Weights of a small transformer language model: a variant of Muon for these matrices.
MLP neurons of a small language model. Each row is named by its layer, matrix (gate and up: input weights) and neuron, and shows model dimensions 16-111. Each number is 128 + 24 x the weight over its row's rms, rounded and kept within 0 to 255. A neuron's up and down rows have the sign that makes its largest values positive.
After each neuron's rows, "fires in" lists the words (lower case) most often at its 100 highest values on Wikipedia text that the model never trained on.

L3.gate334 [111 101 142 168 147  88 118 134 128 138 113 129 143 127 101  62 150 118 111 144 153 156  80 123 125 120 163 135 155 146 104 113 104 127 182 141 144 137  97 152 115 145 108 120 138 120 152 148 126 125  86 104 131 149 134 151 106 181 140 139 121  80 100 139 142 100 130 140 131 122 113 153 109 130 108 169  60 112 119 115 114 129 134 102 126 142 124 135  97 150 170 148 144 123 141 116]
L3.up334 [154 162 130 118 136 165 144 136 169 168 156 114 182 141 169 152 158 123 130 158 110  70 131 130 105 120 137 129  86 110 141 138 110 123 135 120 182  77 129 119 141 132 166 132 133 108 126 122 124 111 125  94 167 100 185 121 148 138 118  90 111 194 177 143 123 104 145 127 149 121  94 136 167 122 104 123 134 152 110 154 116 110 140 105 147 187 123 120 131 117  94 115 111 126 145  92]
fires in: "a", "0", "1", "9789004139794"

L6.gate125 [155 151 109 170 168 158 161 113 159 109 161 111 136 156 104 143 159 159 145  98 145 131 156 116 112 125  97 134 166 121 128 118 159  68 126 130  93 124 130  82  84 104 135 119  93 128 121 144 106 151 144 132 120 104 137 121 129 151 118 132 115 108 119 115 142 150  99 157  93 111 114 104 133 103 101 126 101 146 110 111 166 141 155  90 102 125 136 137  95 134 103 110 111 131 160 108]
L6.up125 [128 133 115 178  62 147 138 109 175 140 127 111 147 140  96 141 139 168 127 154 178 156  99 154 112 149 113 173  95 148 165 137 122 101 153 116 150  86 106 123  94 126  98 111 140 121 136 149 181 125 124 110 100 133 103 138 126 112 135 119 141 152 108 121 119 134 112 125 126 145  99  99 141 197 149 154 155 139 163 139 126 129 114 174 124 135 160  77 143 147 172 144 112 132 114 106]
fires in: "that", "the", "for", "of"

L3.gate395 [141 105 152 133 175 113 169 159 148 102 103 170 120 111 111 159 103 134 103 126 133 133 181 113 113 107 164 163 188 118 140 110 146 106 141 120 134 112 143 137 147 130 130 114  74 138 111 111 149 111 119 112 102 146 139 123 101 167 102 118 132  96 155 176 170  96 144 142  91 135 163 175 145 157 137 139 119 149 123  88 106 123 100 168 162 126 117 122 121 120 135 145 101 115 170  82]
L3.up395 [137 136 140 119 110 121 114 106 122 116 102 125 155 153 131 183 115 124 167 143  85 133  98 103 170  67 121 173 105 136 158 169 149 148 176 152 101  80 123 122 164 112 132 114 144 158 135 110 134 126  76 116 139 106 108 115 134 129 113 138 154  53 137 182 145 126 160 126 162 128  99 124 123 112 107 136  84 116 123 154  79 144 102 110 112  82 150 105 155 125 102 155  92 121 122 123]
fires in: "that"

L3.gate81 [154 132 127 121 159 102 157 133 101 152 120  79 111 118 141  56  97  77 126 126 131  98  94 139  99 128 140 135 138 152 144 168 141 112  96 149  89 133 144 145 105 135 111 170  68 174 149 123 129 137 104  94 126 148 124 156 125  97 184 125 111 151 102 108 128 136 106 140 172 106 106 143 121 154 106 145 166 187  96 136 118 157  94 139  94 128 138 129 142 148 161 136 126 107 122 157]
L3.up81 [ 94 109 168  98 117 139 120  84 103 105 127 178 164 116 148 166 144 133 107 126 151 137 135 148 121 121 132 170 148 127 167 101 122 119 125 108  94 133 145 112 123  85 149 170 132 132 145 143 137 112  78 135 140 104 105 123  90 112 149 101 117 100 118 138 111  79 127 167 145 124 141 158  86 161 146 138 148 145 118 136 121 166 120 136 129 128 126 135 108 151 119 129 140 105 118  88]
fires in: "his", "their", "a", "japanese", "chinese"

L6.gate205 [132  95 134 155 150 130 151 164 168 127  95 134 141 115  86 133  93 161 115 163 118 161 162 146 133 164 130 132 200 128 108 107 129 133 111 168 158 177 114 173  90  98 114 104 102 166 116 116 105 116 105 139  88 141 102 171 139 154 101 110 119 141 153 122 149 163 102 157  97 149 132 123 178 147 112 127 138 146 187 134 122 119 131 120 136 131 131  88 146 113 106 139 133 119 120 121]
L6.up205 [ 96 136  87 138 128 136 148 129 107 125 120  93  94 101 124 109 118 119 104 163 101 158 151 115  82 152 161  83  98 127 164 104 127 155  87 124 117 140 156 157  96 120 106 144 120 192 133  94 132 123 160  99 144 155 122 112 145 153 132 122 129 115 102 172 155  68  96 109 109 135 115 116 152 141 150 158 144 126 105 115 141 159 126 103 102 137 141 124 144  96 141 136 115 123 109 129]
fires in: "the"

L3.gate48 [ 95 143 137 158 145 142 123  43 114 112 159  96 114 103 105 139 194 149 144 127 124 124 126 137 147 111 167 126 121 130 153  82 149 109  85 100 135 143  96 152  89 128 171 129 135 167 139 132 149 143 109 112 138 105 147 115 108 138 114  99 134 146 112 159 151 146 128  82 106 110 115 108 131 142 104 158 142 121 142 133 164 144 127 164 139 119 174 117 101 117 152 183 116 112 166 113]
L3.up48 [ 94  88 173 145 119 152 136 138  89  78  81 150 152 114  85 155 138 132 148 137 155 142 124 141 135 154 145 134 111 138 145 112 110  84  89 111 148 162 175 115 109 134 132 141 148 124 108 156 130 144 119 112 140 113 114 108 122 114 134 161 134 135 126 124 136 123 107 149 159 103 119 178 128 126 104 160 110 178 146 151 110 162 124 116  88 128 124 141 146 112 129 134 126 139 117 114]
fires in: "of", "the", "figulus", "tumidipes"

L3.gate485 [124 146 121 153 122 132 137 106 102  77 141 130 114 119 119 106 169 101 110 113 122 111 127 114 126 126 148 124 173 159 136  70 138  60  82 129  67 121 132 121 137 169 180 108 172 114 179 119 113  86 126 131 116 170 121 125 156 141 125 124 131 126  95 106 138 121 126 139 132 130 132  96 168 145 148 145 157 103 138 101 119 168  98 142 132 103 155 152 115 132 136  98 111 158 128 167]
L3.up485 [173 157  89 135 103 167 136 160 144 142 119 188 154 118 106 137  96 100 142 144 168 163  88 124 116 117 120 147 145 112 134 113 122  83 153 142 132  88  83 134 138 152 142 149 163  63 150 130 133 123 101 157 119 111 141 135 147 165 144  98 162 109 156  73  97 116 149 160 121 154 110 128 145 187 124  84 152 105 134 119 136 111 112 168 118  81 149 146 127 168 168 103  99 128 133 133]
fires in: "for", "of"

L3.gate182 [116  83 127 113 116 100 144 118 118 103 118 142 138 119 119 169 162 108 101 150  93 149 103 122 162 102 158 112 117 146 126 162 101 135 148 132 157 156  62 116 111  98 111 145 127 118 157 134 140 109 133 104 132 132 119 135 144 153 125 131 126 138 116 123 141 115 102 143 106 121 153 168 109 113 127 130 100 103 155 124 104 122 114 120 148 112  81  84  86 136  99 115 144 101 114 140]
L3.up182 [132 156 155 146  85 155 134 136  81 121 143 103 124 134 103 112 112 125 139 136 125 136 151 116 129 115 134 132 125 129 152 125 115 170 130 106 163 142 101 173 122 141  89 114 111 126 108 167 131 127  92 127 106 123 130 164  89 149 138  49 156 171 135 127 146 167  86 108 139 132 142 128 127 132 156 130 168 102 128 133 120 119 116 128 160 173  90 155  78 123 146 133 123  80 101 149]
fires in: "were", "are", "file", "did", "was"

L3.gate426 [144 118 119 130 181 171 156 103 134 158 112 105 113 126 132 121 116  90  78 127 143 120 160  70 153 125 137 174 137 151 157 141 133 118 132 174  89 125 114 115  99 158 171 155 134 164  79  97 139 101 124 130 130 124 111 187 125 110  76 162 144 126 112  98 149 103 162 128 128 104  98 130 137 127 158  98 142 135 134 120 171 165 108 156 145 136 150 176 122 143 145 123 103 121 115 136]
L3.up426 [ 78 119 157 117 154  85 121  98 160 147 109 129 141 107 108 112 119 155  99 135 115 160 134  87 121 136 106 135 140 149  95 157 121 118 141 125 119 144 140 138 129  84 124 102 104 118 112  95 132 145 142 174 172 163 131 141  95 154 128 155  93 117 113 130 102 130 128 110 106  99 147 111 148 121 126 117 179  79 108 143 183 144 102 138 123 104  88 170  79 110 158 118 109 106 106 123]
fires in: "for", "over", "of", "on", "in", "into"

L6.gate106 [139 105 144 155 140 135 135 114 157 114 148 138 134 120 127  93 154 109  73 147 110 126 160 109 112 126 122 138 138 138 113 128 186  75 147 171 171 166 142 151 155 137 128 139 121 126 154 113 152 104 118 131 142 130  87 139 144 132 135  99 190 116 144  93 107 115 141 101 167 145 140 137 138  99 115  84 121 119 100 150 103 119 127 114 134 125  85 108 123 146 112 119 121 140 118 146]
L6.up106 [113 179 153 120 112 160 131 128 153 136  98 124  99 176 122 136 153 146 183 149 149 104 120 106 149 133 140  83 120  79 118 156 155 150 149 151 125  82 127 153 127 125 113 135 146 117 118 131 136 115 144 135 100 126 133 107 122 132 162 156 109 136 121 116 101 128 105 123 144  83 140 176 110 137  92 154 104 108 136 160 163 106 129 179 128 169 124 156 131 120 141 154 143 162 160 128]
fires in: "and", "caused"

L3.gate197 [129 150 149 161  98 114 146 127 160 105 138 146 127  59 150 131 190 114 119 180 128 143 120 103 124 125 140 119 156 107 132 116 167 111 135 123  94  89 134 130 128 143  88 171 111 136 103 151 112 136  92 136 134 121 142 116  74 127 113 135 129 118 170  99 179 140 146 129  94 134 114 103 107 158  92 143 116 111 145 164  75 140 118 155 112 116 152 142 136 102 159 153 149 140 147 155]
L3.up197 [137  88 149 158 117 135 111 136 107 111 136 147  99 137 119 150 132 173 154  96 111 149 121  98 157 143 136 138 157 121 109  44 134  94 125 190 135 104  81 117 133 122 137  98 135 102  97 122 126 148  97 174 136 163  80 113 110 169 105 130 124 133 137 136 119 127 179 114 121 151 101 128 117 160 148 126 138 131 156 108 150 120 143 152  80 164  99 133 126 144 135 153 129 138 141 124]
fires in: "as", "of", "that", "mississippi"

L3.gate160 [103 153 148  90 142 133 141 105 131 134 163 109 124 107 114  96 162 146 186  93 124 148 139 145 104 162 127 106 132 118 135  97  91 125 133 144 142 147  99 143 133 124 104 156 157 128 131 148 122 111 151 129 127  69 163 162 125 148  87 127 118 155 118 102 155 121  78 138 150 122 101 147 133 102 129 145 152 133 139 123  72 114 144 131 146 108 138 139 138 141 169 135 195 165 153 117]
L3.up160 [131 147  84 149 150 117  75 112  96 103 137  72  85 122 118 182 144 122 157 115 165 111 137  83 131 128 142 126 148 140 100 118 147 107 106 142 142 139 113 132 122 122  93 125  89  96 109  86 115 126 176 130 120 108  95 148 147 116 115 130 156  89 108 128  92 134 100 116 153  91 123 127  84 133 126 108 127 185 136 138 134 114 157 140 151 122 133 140 156 176 149 126 152 110 162 118]
fires in: "is", "was", "this", "a", "two"

L6.gate484 [178 122  86 109 152 154 160 165 107 155 135 107 145 138 146 116 129 104 100 134 136 114  70 111 130 133 152  91 117 169 105 104 179  99 139 153 116 145 111 123 100 132 107 113 160 158 103 161 102  82 135  79 127 172  83 155 127 145 116 163 109 110 113 146 113 101 132 148 131 156 132 129  80 152 103 144 154 163 104 140 151 144 128 150 148 118 111 143 162 113 121 108 133 147 150 136]
L6.up484 [131 137  79 118 119  90 165 145 103 117 149 110 116 119 109 135  97 130 153 128 169 147 117 152 139  99 136 109 111 130 133  89 148 138 142  55 143 155  93 125  98 167 163 133 106  96 104  71 149 113 120 141 134 104 160 138 157 147 115 163 184 120 110 117  88 134 134 118 130 102 106 124 152 169 131 128 136  98 125 150 124  84 126 144 108 106  95  99 120 160 161 171 130 120 126 111]
fires in: "in", "from"

L3.gate259 [133 153 106 127 117 140 147 144 157 140 132 153 107 129  90 138 121 140  92 113 142 128 132 166 157 107  95 167 170 124  98 107 153 153 133 147 114 120 115  98  86 128 116 136  93  86 145  95 164  88 141 117 106 160 143 122 127 130 122 178 144  95 125 167 142 104 119 105  84  85 116 107 155  72 128 125 120 155 126 149 127 114 159 128 117 101  99 128 119 138 132 160 137 139 156 133]
L3.up259 [ 86 145 158 107  81 110  68 167 134 118 177  99  88 113 135 123 107 107 139 116 125 120 169  94 137 106 140 119 136 129  99 159 133 155 133 109 116 131 132 153 119 129 122 103 115 118 122 139  92  98 185 134 132 118 122 121  86 171 117 118  89 150 162 123 116 105  72 121 161 117 136 124 118 122 143  99 115 117 161 148 120 181 137 136 132 138  88 125 102  89 134 127 119 135 122 147]
fires in: "been", "be", "was", "are", "being", "is"

L3.gate511 [100 142  98 154 109  69 125 140 152 133 101 126  98 181 113 130 124 137 122  93 108  70 163 105 152 119 136 130 126 134 148 123 151 126 157 115 149 153 130 113 153 115 142 143  98 125 123 142 124  96 150 111 134 133  89 135 155 152 155 126 177 121 116 132  99 111 120 104 141 151 127 122 108 121 140 121  98 129 138 124 106 113 165 118 121 139 130 165 153 120 146 105  84 144 159 140]
L3.up511 [120 134 110 124 131 126 142 158 149 127 128 134 149 158 136 111 136 183 124  84 138  99 152 161 164 133 112 194 118  97 120 121 141 147 171 122 189  94 104 145 124 115 166 136 133  89 152 125 136 119 161 143 106 175  76 130  91 137  91 163 125 133 118 178 104 141 117 114  70 171 120 134 158 107 105 106 147 156 101 120 130 115 112 181 142 139 128 145 102  86 166 112 103  99 159 113]
fires in: "to", "or", "and"

L3.gate111 [151 103 112 115 127 151 111 100 118 110  73 141 124  84 105 103 157 123  95 135 123  95 137 126 116 123 136 126  86  93 145 128 127 133 142 156 122 130 162 133 116 128 110  96 111 172  76 149 143 116 141 105 114 120 109 165 102 150 145 127 164 121 172  90 121 136 158 144 104  95 107 118 166 150  99 101 104 103 134 111 156 146 180 113  94 125 137 115 152  92 160 112 147  93 117 150]
L3.up111 [158  76  94 122 107 101 147 124 172 150  98 129 148 162 106 138 130 146 109 113 119 116  83  98 157 125  84 137 137  91 108 121 132 142 137 154 153 114 100  93 107 129 121  99 111 130 140 179 161 148 146 141 140 124  77 102 137 129 130 154 138 122 130 128 140 140 105 102 140 121 129 144 106 139 117 140 112  85 166 167 131 152 161 137 131 144 117 137 135 161  96 123 135 112 113  90]
fires in: "in", "for", "by", "as"

L6.gate2 [106 150 119 142  95 109 176  97 126 114 139 104 117 104 141 107 109 129 106 103 144 127 108  91 101 175 110 131 140 132 155 123 122 130 113 109 137 121 128 144 126 152 109 120 121 126 123  99 138 130 148 189 113 155 129 164 103 155 171  94 121 140 164 155 121 118 149 127 150 118 115 137 129 160 121 101 119 154 131 116 127  76 104 101 113 112 132 118 165 159 142 150 112 113 132 111]
L6.up2 [123 149 112 144 152 135  87 137 138 127 142 116 133  80 121 127 128 117 132 135 138 160 100 161  84 150  98 101 124 110 137 103 158 111 164 116 136  86 108 152  87 155 133 111 135 128 169 134 142 123 127 136 137 147 163 110 161 156 148 148 126 142 136 132 131 141 110 146 137 122 107 165 191  99 123 107 135 132 131 101 114 137 125  88 153 107 108 114  78 152 163 138  72 139 158 110]
fires in: "of", "the", "not", "and"

L6.gate93 [102 153 121 121  97 130 121 153 107 116 125 137 124 107  91 112 136 119 113 121 170  93 106 118 180 138 132 115 146 178 117 129 125 136 142 152 170 143 127  84 137 140 102 155 159 123 156 150 140 151 128 112 143 133 170 114 153 197 130 129 133 106 100 144 116 159 124 103 126 101  99 160 122 109 114 111 112 124 138 120 133  95 119 101 108 104 120 171 160 126 131 129  90 180  88 113]
L6.up93 [139 148 131 114 146 119 132 167 127  93 180 144 125 122 150  81 120 155 137 123 108 125 123 108  81 123 127 175 156 131 164 102 113 101 123 104 102 164 106 121 101 126 127 143 139 120 126 113 134  94  79 108 164 123 131 104 143 138 119 127 120 118 135  93 138 119  77 117 162 126 146 116  99 115  78 142 170 142 142 151 102  79 143 101 151 123 184 152 153 154 133 153 102 122 110 150]
fires in: "a"

L6.gate34 [127 163  74 154 128 146 170 123 122 106 167 113 135 149 125 144 116 139 168 149 151 129 134 112 146 103 134 161  91 124 159 163  94 100 187 106 107 138 116 129 150 141 130 148 100 137 115 110 157  78 145 130 122 158 139 130  99 129 121 112 131  86 141 167 121 186 102 149 126 164 131 143 137 139 155 155 117 106 105 152 117  87 134 128 127 149 143  98 129  93 112 115 168 119  98 128]
L6.up34 [103 139 111 144 131  96  94 155 123 114 125 108  95 144 114  86 112 124 112  80 186  96 131 137  79  98 149 106  86 140 143  97 118 122 149 157 135 119 101 118 138 156 108 139 105 129 144 113 146 126 131 136 125 127 122 132  87 146 163 140  90 110 172 166 123 123  81 183 170  97  99 138 131 140 114 137 141  82 137 151 127  96 151 149 115 136 167  87 131  97 114 176 134 187  91 116]
fires in: "on", "at", "with", "atmosphere", "the"

L6.gate65 [136 146 145 122 129 128 143 166 144 145 147 118 122  98  71 188  95 122  95 156  79 138 161  90 162 159 115 171 129 168 130 137  80 107 144 151 133 116  85 128 135 174 135 159 100 150 140 102 150 102 128 137 118 153 125 172 138 132 148 124 144 153 144 137 157 146 136 150 138  91  57 125 137 134 106 141 124 126  99 137 126 152 144 122 148  76 156 119 107 137 144 129  98 112 101 141]
L6.up65 [125  93  76 143  96 146 121 168 114 116 155 113 110 118 101 139 133 161 110 115 148 116  89 134  97 107 117 108 160 178  90  73 182 162 132 159 133 138  98 126 109 122 135 140 123 126  98 149 113 116 122 141  98 125 121 107 103 123 170 132  79 151 152 145 111 110 123 155 142 133 116  95 136 131  98 104 129 128  94 110 148 117 149 127 121 123 128 126 114 104 128 129 107 104 127  68]
fires in: "a", "to", "of", "at", "on", "the"

L3.gate183 [123 154 104 147 148  77 129 122 101 118 104 115 103 159 108  97 153 119 124 118 121 138 111 102 122 148  84 113 134 125 162 102 163 102 140 148 107 163  72 114 114 110  99 121 143 183 114 153 165 152 116 131  90 136 127 116 154 132 164 135 166  81 104 145 110 106 145 129 129 148 106  87 133 138 158 146 138 176 125 108 146 137 125 169 141  93  96 138 120 159 152 147 151 175 142 171]
L3.up183 [163 178 163 132  96 132 125 107 109 163 130 141 157 148 195 169 124 139 137 138 103 107 103 142 149 108 168 153  78 146  99 136 168 118 119 122 151 100 118 102 112 160 124 106 124  96 143 144 184 107 150  92 161 102 129 117 134  83 128 100 154 177 185 106  91 152 134 190 117 113  76 145 140 151 130 107 134 123 132 151 141 104 115 140 156 111 110 102 137 122  69 113 127 120 100 138]
fires in: "in", "of", "intersection"

L6.gate408 [138 119  96 145 107 129 115 113 123  98 133 173 129  91 103 102 140 148 151 128 144 120 142 135 127 163 144 135 139 152 126 130 198 110 114 146 100 150 137 142  98 123 110 129 111  85 105  96 123 117 168 121 181 124 110 111 118 178 114 170 159 159  82 107 122 110 154 125 107 149 127 120 128 136 129 110 157 177  88 102 156  81 139 152  83 127 103 144 113 119 125 158  81 141 148 124]
L6.up408 [162 117 139 105 153 159 166 125 156 135 143  78 105 145 139 128  96 155 166 127 143 128 133 120 125 122 152 147 118 125 155 111 162 130 152 102 190 100  96 147 119  95  95  93  92  95 122 120 106 121 114  81 135 116  90 114  89  97 111 132 137 148 140 132 121 111 112 125 128 142 143 135 134 152 104 101 154 135  94  81 135 118 140 161 120 163 109 114 151 138 176 144 152 131 115 162]
fires in: "to", "did"

L6.gate15 [ 82 165 127 121 110 138 180 140 131 141 168 156 105 114 127  92 126 144 140  91 115 147 162  99 123 104  96 154 130 141 134 150 104 146 112 116 146 134 108 146 133 152 104 105 132 136 167 150 139 112 178 102 149 113 147 113 105 122 144 137 136 113 100 141 108 128 112 167 114 125  80 148 188 121 107 153 149 143 164 124 143 125 172 111 158  98 132 106 140  62 130 115 117 149 112 103]
L6.up15 [104 170 147 132 144  96 146 129 134 114 149 140 144 114 119 114 144  76 116 166  98 112 140 119 124 155 151 160 142 122 116 149 149 143 100 145 144 154  99 124  94 179 162 148 162 105 135 142 142 108 157 162 106 149  97 109 117 107 111 129  98 102  99 124 114 146 112 144 126 138 102  96 163 130 126 123 118 113 155 126 151 140  94 101 119 112  80 123 132 135 169 122 118 144 145  99]
fires in: "be", "are", "and", "including", "were", "include"

L6.gate344 [114 119 160 138 106 116 114 132 124 168 118 129 113 125 125 133 152 153 118 154  98 149 148 130  99 175 128  99 133 123 116 138 171 143 132 101 124  84 139  72 118  73  88 197 119 122 100 129 134  97 153 150 125 159 100 123 115 115 120 127 110 145 114 114 116 124 163  93 153 127 117 130 124  98 130 101 122 167 175 104 109 136 151 118 137 124 133 161 120 157 136 129 147 128 119 141]
L6.up344 [133 137 123 111 109 152 128 113 100 116 109 107  97 126 108 162 127 142 142 140 162  99 118  80 110 171 131 112 165 119 158 142 140 103 150 142  91 114 126  86 108 109  91 128 132 157 119 136 101 140 172 158  88 117 147 109 126 132 102  89 125 148 110 109 143 133 124 114 130  86 112 100 124  99 142 118 153 186 148 112 128 131  99 150 136 124 114 120  80 138 116 163  98 130 163 163]
fires in: "the", "a", "appointed", "as", "first", "and"

L3.gate505 [102 131 101 127 141 146  99 115 111 109 130 153 126  77 135 143 122 160 128 166 122 123  82 141 160  94 146 132 143 128  98 133 137 139 100 137 185 115  98 138 125 158 125 147 131 135 141 107 116  99 109 118  93 120  90 139 147 112 101 152 101 116 121 135 157 146 108 163 137 117 154 121 137 145 154 120 141 140 150 150 128  96 113 127 155 114 117 110 148 169  92 123 116  99 126 156]
L3.up505 [ 78 104 151 156  89 174 119 174  97 112 159 153 134 123 152 131 128  79 135 170 108 137 110 131 152 112 131 158 120 144 123 124 161 101 156 125 107 149 110 150 141 125 139 133  85 122  98 116 119 123 114 121  83 144  94 113 107 111 142 163 169 147 146 123 109 136  90 146 128 144 131 139 136 159 104  89 157 141 135 119 132 139 143 128  98 102 133 106 129 141 105 133 145  92 151 125]
fires in: "they", "it", "the", "that", "who", "of"

L6.gate223 [120 119 104 141 122 115 149 103 163 127 112 142 145 135  99 132 148 141 155 119 136  84 109 147 106 104 133 128 124 135 132 118 111 114 105 117 173 178 146 169 123 160  99 146 110 137  92 117 158 114 141 121 118 167 162 101 146 156 135 122 131 147 138 124 153 158 121 157 119 115 123 123 184 150 111 130 127 124  69 153 171 113 118  94 128 183 137 122  71 110 128 166 101 108 147 107]
L6.up223 [140 139 162 131 114 150 134 135 159 160  80  94 135  69 108  86 167 131 127 149 140 118 111 141 103 131 119 123 128 137 105 152 119 158 145 127 123 146 157 133 111 153 109  87 124 119 176 165 132 124  99 128 120 140 145 120  92 174 127 117 114 126 151 137 123 108  96 156  86  96 158 147 136 116 147 150  92 125 124 156 142  85 131 160 115 106 154  98 145 177 121 131 117 120  92 144]
fires in: "a", "an", "along"

L6.gate369 [ 90 161 127 164 138 133 104 108  99 121 122 111 136  97 111 122 153  92 136 142 184 147 117  94  95 134 100 136 140 131 149  95 151  83 130 130 123  99 111 105 134  99 174 131 135 152 117 109  79 151 146 141 175 102 126 110 147 151 116 117 161 150 130 147 122 103 131 121 126 162 186 137 156 101 123 131 164 136 114 147 168  88 116  86 127 125 149 138 139 133 126  95 117 137  45 157]
L6.up369 [ 73 144 165  94 153 142 115 142 138 114 100 104 135 119  90 150 111 147 140 108 122  96 106 122 122 134 109 158 143 150 135 118 123 121 140 160 119 115 155 123 148 139 113 158 140 134 117 136 174 100 150 101 144 156 109 180 113 149 152 120 122 171  93 136 137 113 151 130 108 102 135 132 143 119 100 143  87  86 134  88 120 151  91 108  94 118 139 120 102 111 157  98 161 169 163 147]
fires in: "and", "or"

L3.gate412 [108 117 157  86 174 143 118 112  99  84 148 150 134 127 124 103 102  96 126 128 134 114 111 139 140 142  98 156 123 105 144 139 126 109 119 107 101  95 149 118 133 128 123 125  98 150 130 140 181 108 163  79 132 109 135 153  94 155 117  98 102  92 112 105 134 152 106 127 114 138 114  78  97 143 136 128 106 143 159 114 143 110 135 150 108 160 134  94  97 133 169 131 109 132 123 177]
L3.up412 [ 93 109 168 154 109 102  92 116 103 133 158 138  80 123 127 133 132 123 108 105  93  97  96 117 136 139 187 122 175  70 143 131 159 104 103 122  99 116 110 150 143 110 138  99 107 127  95  78  99 112 171 122 169 112 104 127 112 148 112 138 133 185  89 139 146 110 125 112 131 109 155 119 122 101 112 141 154 124 160 152 126 127  98 130  80 110 150 119 125 132 103  94 148 133 133 114]
fires in: "is", "s", "interviewed"

L6.gate281 [110 147 121 109 111  94 145 108 103 131 168  81 159 148 103 148  93 116 110 107 157 120  97 122 143 104 114 144 101 121 139 151 118 148 110 156 134 158 147 165 148 116 106 153 139 102 171 161 164  99 123 127 130 153  97 121 138 148 143 112 102 143 103 116 134 129 108 160 112 172  95 116 107 138 109  70 123 124 161  86 124 144 148 157  97 134 111 117 102 173 136 119 121 127 132  89]
L6.up281 [137 103 175 126 160 145 112 140 115 150 155 127 116 117 118 174 136 173 131  87 130 111 171 115  91 137 160 138 140 103 132 124 121 137 124 109 103 164 125 166 115 151 121 143 128  92 183 121 152 117 124 143 171 128 130 139 106 162 119 124 124  67 121 126 138 176 110 111  89 126 126 102 132 107 158 128 177 122 113 100  89 141 167 148 147 168 107 153 119 144 151 126 157  97 156 144]
fires in: "a"

L3.gate323 [ 83 122 110  82 123 133 109 113 114 124 116 101 140 156 128 107 113 104 123 146 134 115 126 116  97  99 137 137 118 101 170 111 132  95 163 156 142 109 123  93 121 123 114 115 140 192 146 162 128 130 123 157 166 144 114 127 170  94 171 112 142 121 141 113 163 164 137 114 157 151  87 132 137 100 110 109 126 102 135 118 119  90 118 102 154 150 135  67  93 125 135 183 126 103 115 120]
L3.up323 [124  94 117 139 142  99 124 120  97 142  94 131 186 151 122 159 107 122 108 127 168 152 102 132 133 176 131 123 121  80 118 172 135 174 122  98 114  84 130 113 124  83 140 140 137 111 114 114 114 153 143 126  74 126 125 117 137 147 114 164 132 156 114  99 127 143 154  98 121  67 113  76 135 139  97 117 145 121  85 128 159 157 104 117 101  94 140 116 132 115 116 135 141 133 142 134]
fires in: "s", "1st", "his"

L6.gate339 [156 126 142  76 149 132 111 120 118 135 106 144 128 143 134 171  94 141 124  89  89  71  90 103 137 142 142 113  99 114 106 124 133 140 143 140 111 130 115 131 100 136 144 144 139 157 147 137 128 123 114 152 129  51 107 120  93  84 132 122 130 105 125 132 131 146 172 131 161 107 146 131 121 124 176  87 114 113 111 131  90 141 135 129 131 113  76  73 142 131 151 113 132 135 136 158]
L6.up339 [134 150 145 141 153 131 130 118 100  65 128 116 143 107 154 169 131 103 175 145 118 121 131 135 182  97  92 112 136 169 149 103 131 130 157 136 116 130 115 174 114 134 118 120 120 111 142 134 117 107 160 105 155 135 153 135 136 105  93 108 174 152 143 103 120 116 102 148 111  77 142  78 129 122 127 126 141 103 132 141 117 103 145 122 147 134 146 155  99 101 113 175 155 106 187 128]
fires in: "in"

L6.gate257 [116 111 119 146  85 127 154 169 117 121 115 103 146 135  97 115 142 120 124 118 131 120 153 111 110 117 114 168 152 172 147  68 127 114 143 140 192 105 119 102 112 136  97 108 134 105  99  95  87 163 162 106 109  83 109 114 117 130 100 130 133 117 156 127 113 126 161 115 147 125 141 158 106 170  97  96 132 167 159 153 162  79  91 140  79 105 104 137 122 142 138  95 118 158 108  95]
L6.up257 [109 129 112 141 150 138 128 136 158 142 133 141 142 100 141 124 171  82 142 116 117 112 147 168 107  94 141 138 100 135 127  98 162 147  93 171 134 166 130 174 108 107 132 159 127 111 128 114 134 156 120 134 180 130 175 125 101 133  90 116 122 100 101 144 123 124 101 108 171 156 134 122 100 140 110  89 101 146 126 125 103 122  96 166  83 139 143  90 132 151  95  98  98 132 112 158]
fires in: "to"